Weights of a small GPT-style language model, trained from scratch on English Wikipedia.
Size: 13 layers, width 576, 9 heads of 64 (3 for keys and values), MLP 1344 SwiGLU, vocabulary 32000, 78.6M parameters.
Architecture: rotary positions, no biases in attention or MLP, untied embeddings, normalized queries and keys.
Training: a variant of Muon for these matrices, 977M tokens, 7451 steps.
MLP neurons of a small language model. Each row is named by its layer, matrix (gate and up: input weights) and neuron, and shows model dimensions 192-319. Each number is 500 + 25 x the weight over its row's rms, rounded and kept within 0 to 999. Numbers have three digits each. A neuron's up and down rows have the sign that makes its largest values positive.
A block is one neuron, or neurons of one layer that tend to fire together. After each block is what it responds to, as a language model described it from the Wikipedia text at the highest values.

L8.gate2:557502501497511529479517497499489487528553479475491525526537479471499502529520465536502511497503532498455545504458504478542481481481494507521479486499460514483533492481470537517429522514500512473477442491505513547521511496508494536480510502472535532483518501517505528513510476517522493498518502495501521516500491510479487516544518546513467484501452519504501492527449540462482520502505
L8.up2:563493529451478493454498522456503551494515518511478504532515518510482467471533505507522506477494495466474521499529536489461489515490490501472542498543532564461517520469481510495495523513524507483530495518492497491486508482514489494457545473514518502490506503524508512478512443498482501508482521496494499514531503533561522510499496505500477474445521504515480499517505516513511484456491
L8.gate10:545502491482526548470543482515500479539491475485492503524498511532488475522533500486505518487460485509472491517498472532475467487499508510500489476509493542499498473483445542511507516481507516534486497516487490500499452510536516465518485502533510509506494476482504478478530519499464513519496531534500521495492485471514511497516511483497501478484490528488430504467493496512466470534568
L8.up10:509515494468486486528551511490495498466471467487374483512535505510496529510457520514521503536505509509442497475533499472538487523515503523500474519519478517527481511491512492566500494536565500490489490505490533506483499458570521490467476519468499524469498517542498516501516513504494511499486475530465471509519463517499469510523494480483491465535499484476458501445509477524493530500507
L8.gate37:467478476464547491485465446501479518499536512500534526499488470484505473479502478482483485429513500514498486501546435517531495525496545514448526520499479461463510501521476502545502481515468533480491504516482503479523511509508503535472521502499503495545456473506470545485554513453462406462522488487476515468573474508478491518516503526530501500448499500495462488515484490514492537491489
L8.up37:526496513516531503528488509512527447536460501529532496487507521485494543488495501513494520474493544553507463501484509529465499511535543529510539490504510501489529510542509482444506483493548522508513510546489518530526480511513525487534515514499509543484507504512528476506482489524517499519492492501459493505509479532471508503525493504512510458520531486547487540492504521474490507495510
L8.gate206:499469492541519489502530503480511540512492491501525511472525505531479509562511509517508488486476470467460501468538509471499496506492512533483493493525552528548466495503521547511498500493497519470490506466493494501527468540480472497524514475484455539524462460501519493470478479526481441514492461494484521504531482496496526480488476501537534491499537491495487512488515498503486452485553
L8.up206:503525482533508497535491535464498517524511491455502514530487488522483492532484518504481455477473494519522581469468506497487436518528492494459489508490505527504461498503446511519505487535516505476519523509491494512499479462487494481478502484483526495467526525544480503541530475504531519501498504444496499522490469492501492529485454483517523509483495488501520481467499565489496479466479
L8.gate279:478486428511519529492510479480495481529489462503512534540525508490504448493551526512457493480448543442517479517486486506537518519499505425508516505459515497531468481481509489484517478436458485551512483552505524486555482473547503515507485524472540504490506478471507529467513484470474503540472467511503517516501516465457491504542527479494511467510482485495447506509469507507531494501535
L8.up279:526447512487507507524504515543545450512487488509502484534514544531558507488507490547513487507515516528502478483555498568521484482539464452516506521425506482503488481528523494475528480463464491508457514466509508493533484458492448520508465487507502501501490503506495522488526491508482498492510522510509497472507514490500519496520507514508472444524498509499489522512486479458502498501541
L8.gate291:531492477486495545508515500496532516509550488543513493548483546490529498503510444478473498505481507477504523508524497519552523526488534490524500514490516516498447468507515460503498494517526554482499508487510529532482477512554476510561472499516505504459525515498510494504477507525499495475512475505481492504513494489476494507456492492480527470472480496515526487481473544523540510525499
L8.up291:517485516504497520436511496509575509497504496486498495489526480498499539499517532477517523507465518476505554495506501507485538505512500518483477507524493486538497556504556430464462467486472505518474501480485533542459462465514498510481480460477490520507471497505510499461455526518434498514526456498494488485546491527497461522514508499473450498496480506533505533508460520495497523543518
L8.gate308:514519545495502494481509516476476462490499504493516470527513475496449462460510487487483510482521517480518512528523459493503507499466498521498506495478517449542502510496488507515490502525431504532492494486498500527529516480463489517480490518494513506516512513502498541505517460493480523488495470521471487512499497494489555484490499466476521461462524511493497502492467501506478476547528
L8.up308:489469482496533498533479488456510480479467485485492530463514487513529507515526515537506481500464521481487529453524477479494489519523495505504485496505533497518481520477520521452510531478563479488502502514515495536510514495444511463478479484456497506491540515500474504502482487457482515518507528548482484561497546539499489534509523496523457512451497475522488476509479515533536504538505
L8.gate343:487474499490484538449538457451509505490513459453490468517539502565460527531522496492503513456459498510500505490497498516484496501505517502527515517533513494511545516463531501528466472522541498501501511541497515503527486437493503508459525541529498483474524472555512488521508471503504467485497491516468492483494491487479499508462511518530471539495491497480477498499516547536461507522480
L8.up343:538485475476556482506513495545477476529498480480531497457519530552456477471480478480432504513484515544551437479485494463460480499557540517494497503463471550532487516504478484487495515473484490484519522486465510467500489503521511466522480518464533496514495502479473494530560483536483460495532536494508515476463515500488513503448478519489521480487487483485518497480472528489509510448512
L8.gate464:509502468547500511475475511409468462518521474490502484503523493466507498503532493532476495476494481503502520465481508518488486533468501481519496511475473522542466492485492494495490506461516482560474547429487523491497469497467517507494469516472547492516493554520510511551521551471479486444541480507451573504483495470473475467509528547524484537528475496490499561491500504464504533504457
L8.up464:509462523547566522485565506483497509556498449456504517453501519518523475512566533464467470486477468468506523508510476481439519500506561477493509458506461519505490487465477539516456491475497488510485521512442510543511476532507451470499535510504495527524528537523473508515489545542494498478506505478487527530507538488482444510519468568481546520497455497485545515520508489453511509447502
L8.gate692:550526480500479497531496482519527505564527469471492523519506555499502489514499513520516484510489480460529514501515485488479495478502513521509531476438484530502491480489511519504485499474491542523548507519481516491495471506527520493461513476506514453494508497480485505528474470487521478497514492524504558540506540524484509473463522520539523494481476521475440506493505483452471482451519
L8.up692:505494519509515497431496534467518541527525496516484473518562511504475533497520487475548501522540511526502523512506529526511480464553447496494527526518495506518548501470545545496508490507449517505516546468483518477453468529498478496512480499491545478549492527507496491503513539458467529509542536500505495550544511492516504453468519525481496494490517545500464486529491502496492467482496
L8.gate781:511466507462508505474468475488534525507496487524437531496519535468493470535492515502525495459559497440514490519465483518502517467492489490479490475516512464495513488518496490496516501507510427482488532504534484529510497505494529517506504464494476534518504460471516511541519474513510484472470479475455503501497525519482477495490504497516543476496556486520500526486536522483494515550483
L8.up781:483505522496490482490430504510525490480477493543487504478471543506527469492499508509498463455523489462526486459536456497515472535494533500491470492522485536527510478486500492504498461539492497490514546460485478489480490502466480518519485508501542511527484480508461486502482498464509505522473482449490487501485499549465488478534483481466514470448545507526489506496472489511546457494505
L8.gate816:460515493482497502496509501531524514507475455508520504483482514477475519501507502525501511484506549534483519495528533522508488559509471465470548467504484457478497504516464498522505473497483498519523534508483554485504447508528518532477437533489484471478483496480524504568526522506497473492542463476509521521526515469501487473479487541524475544505487539548516464499493493544482512543500
L8.up816:481487535472514508489512469448468500502490465463487515501492530511493478502523505532486510539524540484505498491517448491501488487466498517507528506486529494507513502523514513525500529493495444494483480536469509457472494471515508498444501513494513477480483554502482485519529481554478486454502480471494492502495526484473449538487569471509499497494464499488472507495478469503504558495519
L8.gate929:481450449508490465498480515497503493457485526501523518490498515502554499529553450517482470482512480557497481517506528462469508460470476471489494532458483516481514472501505463515515473483495505498498505501491475493518477580523501508502483481499566457501493489495464494521517510469519498432504499519528501495474493477441535497511489542514562507504505457519486486506451480473501490484483
L8.up929:496466491528454539489482490525511497487500481487497524502491493498510481499535490486488522520492505486422482471510482520519503499493473461497510493523491513507498503573490507546506437480521525503507514511480531488549488501511543548474498418505563515500523527481468452505489467486509475478500498533557489480478522487503499478490536489519516427543528502492528532511522517483481528483490
L8.gate974:504431521485546475514524514479515503530527522468487541495520503466506519490493489464501540504520519483494505504516505482475470525502519498493487506528484533524481468510504514522508485523495522538474469457508522531506477461541491518556490510506536495508494536485516537525516514488486487476475536504506513514540473488458491513483509542527475472473461551508489509488496505483493553527497
L8.up974:535525523477474484473485533499500511517512501452508513518489496499525482511503520482499538496558525514490503500519499468460499507478530495496536495500467523498549432475487494474507503486497502488489510488505544477507519524468456516522502518512511503514527476558501526501506476523474506532512472489508461505510521499526467530491483468555497484479506494483513484469465501523503539498492
L8.gate987:515485476480517496496472474520469497466453516505510476486478492527535530552512487487481492517485501492491509524484453511510474513494516484518517521506556488477512517523475504502497493503463467520514514488541533451501451471489484492523476528525499532469464520475514475531528482496508527498510474511471494520474508534497536494489479494421497503492507523468484492536534515514491488480484
L8.up987:474492487481535500514448519466421453485473419505460544507500529536541505515493485483485504513506451505503553518512514477543526498476461512538536477508514478521496533516486535486520512498485474541494537496487556520501474488471504480521490502490482500528546489479463509487498457497462544508530530532555514543509515465521500492521534518533530524488531472483510454528520472545462519504535
L8.gate1062:522468482494511543510514469489538503440515529517537469521549474500511495534463482517474444546514557484474474481525505527497530484570460481520459427474491509488470483508560487534529535497525502494500489499553497478531487503501508537530570510513498517490501495534486499513523468456501463554529514509490503510480499529511484529478493432520478492483531523501544505523506502466513529534507
L8.up1062:498495456496485500513511502493487488536465488529503544521545475488518492483466489483503488533531495523485493499503534529486492478532494472472522445516520510548500492498474497509486536460459457507517534478487513509545514491502544527527488488487459508503475527487486532493492494475494428461484524543493511484476471495535481479493486475499505530534495482544553503525501518491508552522487
Responds to: Foreign proper-name word endings. Word-final pieces, often inflectional endings, completing foreign-language (German, French, Croatian, Romanian) words inside institution, publication or place names in references and lists, e.g. -ische, -e, -ies, -al.

L9.gate241:467467494501491500470561452503478536452463496510477498520510488509492493494517463538522501461493515532518471501508467465506508533483498521522488483499458513522527469472506533486508478529470501484494474494529527505481478510523455497508471450499457514466489517513523550472488520479462520471491475489454538487505482483484509517498515542503474487501503505540471476499486460492489543489507
L9.up241:477527514488508459542540520519506478535530507490518489488487477490451494479468485455477545519551500516528501473451484509518477498475518516513520442489483475485481542545448511491496489475526478484485485510472482511525511488526488487510490526499507473506516500476507472505517513521545507462520506480464470501516530513551515511516509455501518524498536469461490489457494543532487496513486
L9.gate537:495465520471516523529478476498462514465553519505554529474569491555463484510536525498486506451493488478479524468482535521478515500493519470501539496517442471526466470479488503485479512517504537468429507499509473511526539470521477491492478517511519537469503473509491493514520538470518512523510496481512502531491507499519534495502474519487480497466463487514534514507491467539501524518472
L9.up537:484552474498519440503504456511526549535512499501486495479486501491484477498488522515476513472487513530519490498492508503459498479466480529494501532545465479507437474499515524490504497512464509512517531535487527518512542501508499498519490540474505480488470494529494488449551498487519472513514495463496466536474510527494543526506479521504537484511476537479574479503511503472489446499519
L9.gate1286:478546519506508518524528485540523525463441495500503476510458512534475485508507493512467483471522508483545517501491493509506488494459513532479487441497470507509526507509495549498512460497496523501464482482440486508498564462514480517531476549480472507501484471505540483503450498487546508515495475518517514482476518508527532479521515527489467494484510511481548488506466493501529512477471
L9.up1286:513528496485500447503503486514455492489500521462526511510487465527468500492558535580449498503498461486534516516508499488496472487492522500475530497506480510520475506490521534517478482508520516498487488487474502492480510495517525492511532516494493490486487503517528504510483491481526493532508475517501491499534468500472554458515532508521498515504472434541512517523520490532524505519490
L9.gate1332:436496483522494527493478451493466533472537502535480519524503509493500510545504509538483497497543538549476467490528483504493496511490461518504480472527490506473483522505511514518484556507476529465493529514493480475458514502498491520517478487496515481504521513526498504498495534468496476558540514531501479544475514479471537511489486539529490500551522537499445501508487489465538538516473
L9.up1332:479492484470517502505542471474438525463491472542509465516466459518464520477503501498527484483523491497473507544532495526540523489527473498492482483468514497496520520469481496481529511523463537471513508487468470503485507481472480560499481520483537478472539503496495455513478526520516510558455498482492465510504475468472524498454516517543534504542464488475525469514493506508518525520491
Responds to: Predicate-linking verbs. Copular and linking words that follow a subject and introduce what it is or became, such as became famous, is powered, and classified as an urban route.

L8.gate45:512483499515498483536502508505466461487464456485534483519497490550462491449496472503475472511521516507480479535477522473512439507476520525461520495490548485459547507504453508515477491509480534492509451506521531496483529471491517473490506473552507492476480543514481522519509502511484526514503483454479518514438464520491510492476515489515465501486470499461530488510513523472543469503490
L8.up45:475424476493506499523515517480485508477506472494527488499502529533488525471501468519453494544514507532513485511471498528464465522514504453523496519510521506496517505456474510454499480536528476473504492462490510531504520515503487497530501473526473504494460510503498468529533494499485473506506448454464480516453478488549517455488535486511468472513474494506513508513500555457506495513487
L8.gate352:487518533509527465522479464473454517572503482487522536503490511481514495536473505483472497514503497512505448528528505529528492494502480513520534463572481484501522548503509526444470452493536492534495486498514512533467482504508501509523509503516477482490539528495537513462484504503488516494533486466480463506490473487432491495522462519494560487504519529489489504527497535462459535516500
L8.up352:509501496508543462496495549501549490547487524465483486519500513525473460479534488501517507473548508478505522543508520502538431573533459510464557497565506497498519497523511488493536510505473519537479484453468482535495514537454453525549562495484494474504528516500517522527514492530487491515485560490501473430489522467490512477499511506510507463523518491522485465504479488521475516519498
L8.gate362:465506492485466488494490502514523518501514485464505486580512535537512495547536453507465494453506507476532506472505497483485480469530493505495499426541459491525508512505519523476504500531488468518468473504510501470521486458472512489548510557527513509502481534508505458550498491553496503510496488491457527475512535499574472528450482499519529501535520526501495503485474508499519487507479
L8.up362:509493472472461463541479527462521475501489512545514500504487482553493498462519483507476512482449490456532484511492484496515483510521485491442485484517475521502567487539496477472511551523486473486509468513472511476530478481495510500508464573500504467532466545520476490545511495504534484497474503436507521515528511505492458499491494537507519485492519488478493515447498501523457499511464
L8.gate473:475500530466505462459509489515519470518506502496512526501511451486496452494527454540455476475538468522508450510459521487470543493512485538492487490487503452534446460519479519458483536526467474501431463548474488528477528498460500506561510538455488499522481535502511473520507489513517450504488520490477465513493484522515504501497512523502493496452488471493500517528579487515484492535527
L8.up473:514479507479514456507462506497528454477529472511501511523540470483486468511518497501505501487515506506504496491484521513508487507474536498496487482502525485506499589477520514516511512467477510519470469536483545532528505479511497464547519522520495483494478499509518521531518469492495471498495544490524555464471500505457511480517519482513505498495490493545510526426530450533481452497523
L8.gate481:531495503501516519528494510491507505460500545499517476517518526516532487472483457475465516498511499507518522521479520488484485483474510497482482477533523525480483490543524521509471521469515463513503461496501562505551487489490492508491523483487512467456520491506473499503508522449498477534478508478503493524513497523500511477516487477474530552482467502483528509503491537486486487489541
L8.up481:499476518515519481556492494454502520459484532536503521475515500513506557502519517509528513493515556488535516506484511457521484496498498481494490513538538544519490525504467503456531445514530505577464531478527520484497515524497523495473526505515536517504500525486443491495508501517482533477508505519509471495520483546481487475476486492510534525540537529507508516481497534512532523531505
L8.gate600:500502544509537490531507507487524546514530475498512527491492473526478506522519496550464478463478494485488529503497540500490465500439492512517494509499512504478496463521526483500514497503545510536491472533487482503507432507463477477506522509506525519507485538460481469457539491531525460494508496475499471525497462465473523450510501455486481492499482499498536534491497526480470485493555
L8.up600:466499523523521531479516505503535512464483536545503488485534494478513482503457520537490490500538514473469499501509487509476500446507516460524512488522465529467511540502514488470518486515502493509528456540498550468447501495516492530490517527524495433540473519547456487516498529488553488486500516462475488518497492517509490527498546486493535503495501501498497501557509515545502475490495
L8.gate615:518442526472455473486490433515480463490492493491485485492508451509516526475491537499505507465544504505515487492464489495516494550532501494530479516523480539501471534496486528487539467418545534516469475507506511495520467480542505514497535477485520467491485502477531477521503486481499499484524456485514481539526528501515516516494495506486513462529548503509445482503454460476434488504496
L8.up615:525478517522464527515520482502475497490516489500460489508512476493416488520483548481548502436522524458483489494487482523503489492508551516503505526501491478515528495514464484456483506493470505465538465487483503472517491479497581471583503497520520495473473538500534499459486481462461528484521504485531468502495469499523520525470471513530472510502474530495461487476475499535482484479465
L8.gate667:464522487532507529539517503502529493515483500496554514475471558517533497506479486502513469500492504483464513497501535481510534487514516459478535483485516477488488520537474542507502502488509541490544493482519471500481547519448490462475521511480502512532482512494500444493546475477517478495438492512501477484454484522460517488509478428493507489506495518497483510497552461505463539453465
L8.up667:523516450508482534492427505510494490550496506483525467527496509515486480514514518490494441484420471496484495475497523557504465480551494539537461520503500500511525497479501552493521483487560502503485476509509484555498467472498520530482516498469484487475457554493520489480545500490470494477491496477513502522495478502445485511537534496458533485493475470510478494495535476499481536506473
L8.gate677:489480500491520499491498448500524500510510495488514512496524479487513476544495478496521519494485512467477453515512495538469469482504561486490501524489496581521518512489500491498507528496510518517447503522483483451482511506468483474484504477517481508515492560506508498503519485531505478458515529496520515479498524509490539477573518468459507478467498542530464500470488525533498489498498
L8.up677:496516492502481510499506476528565479521502497525518505474527525517518519489465497508516472552488475454492498488499457496529486522476507488486507467523546479513504502490532500501472463506420492467470498528493519459491536523532511508523493537500506535494515551520509496512492503505500491531513540468492519525481492473502505472488491514491475475497488519558517469495506508541508511528482
L8.gate720:506484471494526505497495487518495539512513508506504494501547502484466468488519500503478482484487523518498503505465500528453461535524547493517521467550548526467530513434476484460509463464501486475509528537500482504499483509499523543514519487496543479475492431520478489501522513511509496520538490483491492522509466538532466510534505500494482531509519505483463523511498502467495512553501
L8.up720:530478491522516503542509438504481471504486502513498518542534478485476540524554456498477470492488495487504496538458513466492497507509483502499487508554598492503485464450510521472498503529487488518495483493480490549510458501480495513478497486521521515486541506508505459542491498508567495539513511485502497504500497541509517495524478555532472489504491474484489458497473504498510501523495
L8.gate748:507472505482501501468482508489503470479524512472461478473472471498492542527548511503463488430526535471546489501536481485492505518485452468491525501524492504465499524544506475501485537452513506527505503452523475514515486512504542456482499493473522478520532514476515503507492475518524459464488515513518498505531484490488439484512504472514458506498495497494509507462499525494487455492546
L8.up748:491518508523481441537492489504497549463475487537560541545493511503518461494461467486499501525494506500479480478524496498507497542472526462480467547490521454501508520513427476531513503499509496497526500468534494486498485518548497472486498500532467480468481481478503545561463544540460518480506504473500524474469530501478520519554489499461521491528504507496489497508531595455524490508515
L8.gate878:499512500513521496518489496473494534487500541478519498478511523569456532492516502497572503467512491502496524550505512522519549503501522474512476452492487510495533487455499484466525504535539552525507539489512495493502527503445492492510479499508466552494514467508500460570496518519468484495488478481517536514493489535499513470481521451499525529499504504452489497487489472539499537504516
L8.up878:460487491522513489510482494469531498554451490509504469468492472510458495523505515496463487473506493511519496493472502504463493518497526479480483496479471498500498457496512545451509511552504519528511489468437521480489530514524458493477477513495505484533490487479509493545507531502461508516488510491478517497499525497514520461489484494511539530506516520506484496519491522521456491488553
L8.gate1018:491475533505488481463496525495523485516477494463509552492490521510478506480493468485501452496522479548520474509451479528522453498474489513478509521508499502536459475529441515481510485506488512496521466479508497487491479534450472492509479528484473497528505509448507490491513500473509528497504514470483466496482516508530505503501511457493496484472512514554482513499494478515511499536532
L8.up1018:489506488472473505522480482458484512500484517458463465482516506537503535514516542522495497518530506524499532497502479557517455492485508502506473502504475513505505501529485477487538467483500471506515491474489500448518524457468508526519485475473502476516517479536520450577540530507502465526521517481460495527494497507510482516505528500490536497478518485478492512495450494524523497541483
L8.gate1140:437482500485488504490517513504480506477476490513521522500505474497491509533539466481487552499486489534507490484467527491509530529474494494503478509500537478476482467490504513492509501533480518480481509454509481508510526474487523498505483502465497508472481482473486532490485519492524556510449505525485502546516560491508470543432523532491544511502526540503475507488503534472529522533482
L8.up1140:468524505476501467534558511507469481505487489449483501531480458518543529515471504527461544493524491510519471499553512508516463528481485493526513503489520478480490485483486535500489500477501467523526474554535530493490481489510479480481528516500472499489472552530494482492499523518516519517505515508484535455523523487455518517479490506473518520471526471512494459461514512524507510489564
L8.gate1276:512443515516455489505514469513520505499497481487534473493517519506515515533472513488517444501496539504511513517553495536530477513533554471502515536507462512465466525533503482559511510501479532506551506513498517528529524509497470490491494494534490486490541543448498488491447490511455496450501519528514480500493477501480468536508579508468543549489489566500470465497467512497494467463475
L8.up1276:459458489504458516502500510537507528508498504482525475514506454480505490546454522483478502501499493493452471526491527510496540488499476498513513513517463458489502505538505485456459470486503473519504467497524470514517509508528506510479502477514548536522520431488519507482519494479477496524519491539522527496530532497483499502559555475488455502514521520486454467494488487464494488495478
L8.gate1334:498514542534525499507508489496493477495478517449510527502498501556462507511490499495491480500503566488458493478511529488474491473516493508502517465507491503501515494532488479523502500517453500478536439534493517491477472546451468506531485543503510516511470515576499477513478527502487533540516526493511455539480529523524468451564514484554518523460559559446483492533491511516496474502483
L8.up1334:523464483498540502533487481493466498489504561466553495486439480540503521461534459500498532499507521463508463498453486535504488471487519500508487528520486501502501474479470487495518501536505467486482474472530526500481486480463509479523533470506483500473470448494496470489525514515489483472524487500499505432515490472536471513493480535475486479480516524513522510496496500470456420493469
Responds to: Degree and comparison modifiers. Words that set up a comparison or degree before an adjective or quantity, mostly more and most, also as (well as), such, no less, extremely.

L3.gate736:518460495494512458579503519552499486471492502500544499478483479523495504537495503511501473547524532455492510482465488512521499506473498579491499496484533471487525458473513541550521503487506495539500481496492511534518492535518486496493567505505472518496548553496504452506474485450517480498492485498488510484510455494496490484495423465489490504474507499459512503469545538485491510497501
L3.up736:505523490520496487560492497494542435474501484491521463558506473519461522486524482511472479523526478468486475499463502502497492494528481512503518484436496464468550520460517537494514516525495536501515463507465478512493456523506478525461568558516509510521500569483526514529515478476560518474527498531534523499482489502532520463512457510527478513492495543477490527467511527484528492516508
Responds to: Comparative and size adjectives. Comparative or size/degree adjectives and adverbs, especially before "than", such as farther, larger, shorter, more, greater, biggest.

L9.gate59:483492522526484523509506509537496490465573508509485496497487489467465509501489529506494545503504521530504471516497478483523477499469523497499513522508476543469484472446489541475524468527474489483461474560462532525534494484500514504498499492463517532565518539511479532527476475498471476529442498543453542508474481488525456450525463498520498526553514439512472512521475496465497470506533
L9.up59:520474524510520474487446513535507500478526525474478491524487495514517479486518517489490516480505528512480461506480532479534476528472490479475466464483554489506514504508542528443518480542517500481482475468442521494492495483473473508485468474491529552526511496528493509523498509467459528492533495524503516550490480488515526477530534529494457450508478456535485520499518458554461491523495
L9.gate460:507524493520512539517519475450546489493521482513477501503531533497515529545538514485491509529510515491495494431525497548501508520467489508506484515503493541507514514469532517508479501498539556477520480488518511548496472528510549513518512493542540487440484496541499513539494479555485465512526495508475499511489479479503496536500497512486494477514475494515520511518486538528473479551529
L9.up460:538455475505527495551478499544528518504526495480522489476495484523491480468479503538464472549478497472512532467500521504496522509483518483488458495548523532506477485486491528504467510499521496510491472463512510482510519544506560493533505493513530502462493473491506509509485525506462490528582502531502500499476466512523493521507483502479478518507493541468529513484524480509517511483492
L9.gate910:545491539508524532540508484516545530491522480500501475530510525475500554520521488490472492477493489471504521477515518523499473555503498507527530495517487549506543469483499491492467545520523529472515492487514522531497459489461526502485523459469530517510468511515469474514500487491511504505455487515482552516496483553445484485529491532484497489502479457479543538494468538513464524493469
L9.up910:485473502518481533503538520539529498520493470477512522520496485523501508495530504500523500512523446493483515468472537468514457496465489528523501481498509517505538534444490510499442458534499538502542523464502510515508475490497517542479545508503506499496474494564489509533542468499516510522501464523467548517523524540506511487518529553474497466480511490481544529495499519478448488509495
L9.gate919:505484509536510497518499470499483503487545475454489520509521522515510515479487506479490465499458528495451468461500474502518461548517504526506509533498507498457488470471468546486499468506507516499499512486528510493456474479504535454482495511511521495502474552517543515521531519512497496490518499492494542506508472496502497535465517547512499506469509502537463494491526524515495455502462
L9.up919:525479460460515480494509536597501539499505487502514512479496505512471527464538548496522470459555515519470494480491476466520501475498505491483486507494548546464482502515493489529506484517507477510517534504501517512504477490489520456530485519525512515477495530478553496486481510501488457503486475470481519500469504469486540475450496499454522474519483511502459503497513490472448515550461
Responds to: Slavic name fragments. Mid-word pieces of foreign proper names, mostly Russian/Slavic surnames and given names, such as -chev-, -ov, -lov, plus German/Croatian name or word parts.